Part of a small language model's weights: MLP 1792 tanh GELU, 37.3M parameters.
MLP neurons of a small language model. Each row is named by its layer, matrix (up: input weights) and neuron, and shows model dimensions 32-95. Each number is 50 + 12 x the weight over its row's rms, rounded and kept within 0 to 99.
Before each neuron's rows is what it responds to, as a language model described it from the Wikipedia text at the highest values.

Description: Clause-ending commas
L2.up1107:51 71 65 40 43 57 35 44 38 52 38 65 43 42 48 62 45 49 44 39 43 66 34 46 58 57 36 63 64 54 45 56 53 54 46 62 53 47 55 87 37 19 56 61 52 46 61 32 65 42 70 46 29 67 60 51 36 41 46 68 54 48 37 22

Description: Collective nouns and "made"
L2.up674:43 51 53 29 33 48 50 48 47 50 49 29 54 64 50 59 48 69 20 49 50 53 57 51 51 72 51 30 41 67 38 50 65 53 58 53 51 33 44 30 47 72 49 35 56 54 29 39 47 53 43 60 41 55 39 45 45 41 54 43 54 53 50 34

Description: Biographical birth details
L2.up623:40 77 63 66 19 43 48 44 31 29 30 59 40 41 47 58 54 54 51 55 49 50 72 47 56 64 55 48 54 34 60 39 45 42 43 55 45 54 54 25 63 53 46 51 50 58 44 76 50 53 49 38 77 35 61 49 53 56 55 61 56 60 20 42

Description: Passive/copular auxiliary slot
L4.up114:53 52 44 44 80 64 68 52 23 45 61 70 50 39 59 33 38 52 70 28 44 52 32 57 49 59 59 45 43 41 44 57 51 70 40 67 37 48 27 46 45 25 52 53 62 40 55 78 60 33 43 30 33 53 52 60 38 24 30 51 73 61 50 74

Description: End of personal name
L4.up1661:68 53 40 42 62 44 57 64 55 45 72 49 55 50 54 69 35 45 47 34 54 51 34 32 67 69 54 51 48 35 36 44 58 54 50 67 38 40 43 59 29 69 50 27 44 63 66 43 38 39 43 44 45 55 44 50 58 55 47 56 53 33 36 60

Description: Clause-ending commas
L5.up1722:60 57 70 45 36 55 32 32 60 45 46 84 70 39 66 49 50 28 46 43 60 49 38 55 66 54 51 52 28 47 21 60 78 79 60 49 68 48 40 44 45 41 33 58 36 58 49 56 72 55 58 49 42 53 70 57 35 48 61 37 37 57 60 58

Description: Sentence-ending periods
L5.up179:51 73 62 52 52 40 49 51 46 28 45 40 61 21 54 46 49 76 37 48 46 41 51 42 44 49 40 48 60 42 49 31 55 59 62 65 68 52 50 61 65 24 57 41 49 51 55 39 66 70 49 57 47 52 47 57 32 63 52 25 56 61 68 37

Description: Section-opening predicate words
L2.up628:50 66 48 58 55 31 78 56 42 38 56 55 62 32 49 36 53 46 38 59 43 42 56 48 27 46 44 41 43 31 61 51 64 63 35 48 52 59 57 43 37 48 50 42 47 44 38 72 62 59 37 51 63 30 43 73 56 61 44 55 52 50 51 58

Description: Word right after an article
L4.up1011:57 57 46 55 39 52 68 59 57 38 60 19 48 47 48 57 38 51 52 55 49 30 40 53 55 43 61 66 51 53 49 74 45 35 44 49 62 44 37 54 46 36 45 41 70 41 48 59 68 35 42 43 56 48 55 52 37 50 49 41 44 66 46 47

Description: Infobox and table field labels
L5.up296:27 48 55 45 62 60 50 39 42 67 35 57 32 51 45 39 57 46 46 38 63 79 69 55 53 43 36 30 56 56 40 57 52 49 48 48 75 58 40 50 79 47 43 65 47 58 33 42 29 61 47 49 67 55 51 42 36 64 45 55 50 57 57 63

Description: Post-determiner heads and infobox dashes
L2.up68:51 67 39 44 30 40 63 63 56 59 57 35 28 65 38 34 54 41 47 56 61 42 37 47 46 61 44 33 78 50 53 34 55 71 70 49 34 37 49 62 53 42 46 60 50 66 48 40 54 52 21 66 56 29 37 51 59 56 49 75 50 41 59 61

Description: Head noun after article
L2.up1299:71 40 57 52 37 37 42 32 57 53 65 46 59 40 52 42 80 53 63 55 49 67 56 53 61 62 55 53 39 66 36 62 50 48 51 34 48 61 54 53 54 79 38 37 41 61 45 49 57 58 54 79 50 46 50 26 50 46 61 53 54 42 61 62

Description: Upcoming proper name
L4.up335:51 33 54 60 35 31 73 37 46 54 59 76 64 40 54 71 34 44 38 54 28 50 58 51 53 62 53 37 69 60 56 40 63 65 26 54 46 45 53 63 50 45 53 59 52 50 50 55 46 41 62 45 51 48 63 50 76 39 50 58 44 59 39 56

Description: Crime and conflict complements
L5.up905:60 41 41 42 30 40 73 32 39 64 30 53 39 52 51 43 60 36 46 46 49 43 59 64 49 64 56 54 77 77 47 65 48 52 50 43 41 35 35 68 46 52 50 54 58 51 45 59 39 59 30 40 47 59 71 68 51 41 39 56 66 51 34 37

Description: Biography birth details, abbreviation periods
L5.up1568:62 63 39 49 61 67 63 48 45 55 49 29 45 42 49 53 51 71 55 66 46 46 56 59 14 52 50 31 24 38 56 51 51 60 31 55 42 45 72 45 40 54 56 33 53 73 37 33 56 65 46 52 59 44 66 25 67 45 50 63 70 34 39 58

Description: Infobox field labels
L2.up205:51 44 48 60 59 55 26 63 57 50 53 54 62 72 41 50 60 42 44 53 71 46 59 52 46 54 49 37 47 54 54 54 24 51 49 37 60 35 70 53 54 46 56 63 69 67 49 42 59 55 30 24 66 33 35 57 53 60 34 58 49 44 61 50

Description: Plural nouns as subject
L5.up148:55 40 46 45 42 49 57 62 53 58 70 55 51 77 46 52 56 37 34 57 42 39 43 50 56 47 30 33 51 55 46 46 47 62 65 40 50 47 50 38 47 62 43 58 53 32 56 41 67 42 27 53 69 45 52 42 57 34 70 55 50 39 54 51

Description: Token after proper names
L2.up1097:37 53 42 42 55 69 53 31 55 31 40 63 68 53 40 33 48 69 40 36 33 50 51 55 62 45 60 47 52 70 52 43 29 47 36 52 37 38 43 44 46 41 46 62 32 66 44 45 67 47 43 22 51 18 61 53 23 47 45 44 37 08 65 61

Description: Acronyms after full names
L5.up950:64 48 33 59 51 47 53 41 52 59 58 43 31 31 67 56 49 52 37 47 51 60 39 67 55 53 43 68 53 48 35 50 54 96 59 51 31 41 42 63 36 40 38 50 36 52 48 48 60 43 45 57 57 58 41 51 59 57 57 39 52 74 53 36

Description: Infobox field-label ends
L4.up1538:26 66 67 62 48 44 42 55 52 51 56 49 34 45 40 48 49 45 51 61 49 52 45 49 42 28 45 29 44 60 46 41 63 70 38 49 47 48 53 38 65 36 47 57 46 26 53 75 44 41 70 60 70 51 41 59 47 51 41 34 32 53 52 55

Description: Word-initial name fragments
L5.up597:54 62 56 35 62 36 44 49 65 45 28 61 49 42 56 42 45 67 42 35 60 54 67 35 35 64 52 63 46 54 39 56 42 47 33 46 49 57 50 45 41 58 49 31 58 58 78 23 72 50 60 45 52 34 82 26 46 45 62 65 50 26 62 41

Description: Place or parent introducers
L4.up928:52 66 57 68 60 44 38 47 63 58 48 62 55 36 63 66 40 48 37 38 48 21 43 54 54 70 59 48 40 59 37 62 58 62 43 70 52 57 31 28 45 59 58 34 55 39 49 46 47 41 48 58 57 46 56 55 60 60 44 49 55 52 61 41

Description: Head noun after determiner
L4.up1140:51 47 51 46 48 50 44 54 51 65 30 38 57 57 60 52 59 62 62 39 45 51 31 46 57 63 54 73 49 50 23 47 38 53 50 47 39 69 30 48 68 52 73 50 42 54 36 47 59 48 41 39 71 50 52 45 71 51 54 50 53 46 64 48

Description: Around personal names
L5.up1087:55 71 46 43 45 69 57 45 48 56 51 35 32 36 53 71 39 39 45 59 41 47 59 52 36 58 53 34 31 46 41 56 50 39 35 56 58 42 51 56 59 46 71 36 59 45 67 34 60 44 32 44 45 50 43 52 48 54 43 71 44 51 57 41

Description: Sentence-ending punctuation
L4.up1582:35 44 39 28 40 44 52 44 60 52 62 64 56 56 32 63 33 40 56 49 36 59 41 54 75 54 59 48 33 44 38 54 83 51 74 70 61 52 54 64 40 37 60 64 57 39 31 69 85 34 69 55 55 61 52 27 24 51 53 34 51 64 69 38

Description: Headings and plural heads
L4.up82:64 55 36 32 24 51 67 53 83 68 59 58 39 61 47 35 40 42 60 29 65 37 41 67 39 44 50 39 44 42 35 45 50 46 80 48 42 38 60 48 66 36 37 40 57 38 46 33 41 41 60 65 66 21 30 43 53 39 62 39 42 51 52 34

Description: Comma after noun phrase
L4.up1677:41 40 43 55 43 53 41 49 59 55 64 72 68 42 49 44 30 78 37 34 36 38 51 60 50 44 38 52 39 57 56 49 62 69 43 40 40 65 53 54 37 43 47 32 36 51 29 51 59 50 62 49 55 52 53 57 34 54 57 44 38 55 56 58

Description: Name/entity boundary punctuation
L2.up1695:59 52 69 54 51 36 47 43 53 38 40 60 40 34 43 68 36 42 58 66 42 65 36 56 50 62 64 31 67 47 46 25 31 41 38 41 40 62 68 39 65 54 47 61 59 62 67 60 52 35 40 35 63 36 61 52 44 53 49 63 37 37 34 53

Description: Domain nouns in phrases
L4.up72:37 68 50 45 48 30 41 38 44 36 58 33 29 48 56 75 53 46 49 41 51 56 36 51 58 57 63 37 39 40 33 42 62 44 51 69 65 58 46 61 59 57 46 17 47 59 58 49 44 46 33 49 43 55 62 53 58 46 55 37 79 63 63 54

Description: Crime and death nouns
L2.up1267:62 44 58 36 42 47 39 71 41 41 62 48 41 43 78 40 70 65 34 65 43 67 45 45 45 61 65 49 54 43 41 47 55 54 27 51 41 44 14 46 30 48 42 39 66 61 45 63 39 59 38 43 44 74 46 40 51 65 38 50 69 44 48 46

Description: Collective or group nouns
L5.up936:64 55 61 54 57 63 61 56 50 24 66 50 73 52 58 47 56 67 33 51 34 58 43 46 47 65 45 39 49 17 49 60 40 59 45 41 53 26 54 44 69 65 56 63 56 44 44 41 57 36 35 61 28 74 47 54 45 59 53 56 41 58 68 28

Description: Abstract relational head nouns
L5.up1201:74 43 39 55 14 65 49 56 38 61 70 41 39 37 55 44 42 73 43 40 41 55 58 43 40 71 58 62 26 55 65 52 29 59 51 59 56 38 50 41 54 57 69 53 47 54 60 37 42 52 49 38 77 43 39 28 59 47 53 37 47 58 73 51

Description: Word-initial fragments, mostly names
L2.up671:52 75 56 54 71 41 49 83 60 44 57 44 69 26 41 36 36 52 44 49 61 59 53 25 61 49 45 75 58 31 59 68 41 28 76 63 36 58 74 42 41 59 42 31 55 52 48 58 67 53 55 54 51 52 49 48 51 44 52 43 47 54 58 74

Description: Proper-name first tokens
L4.up1331:50 49 29 41 52 46 51 53 55 44 46 43 50 41 59 58 52 60 49 34 37 45 44 42 40 72 60 31 50 35 48 60 38 65 62 40 51 72 41 57 53 52 55 57 45 46 46 57 57 56 56 40 38 39 52 69 42 34 28 45 34 48 46 72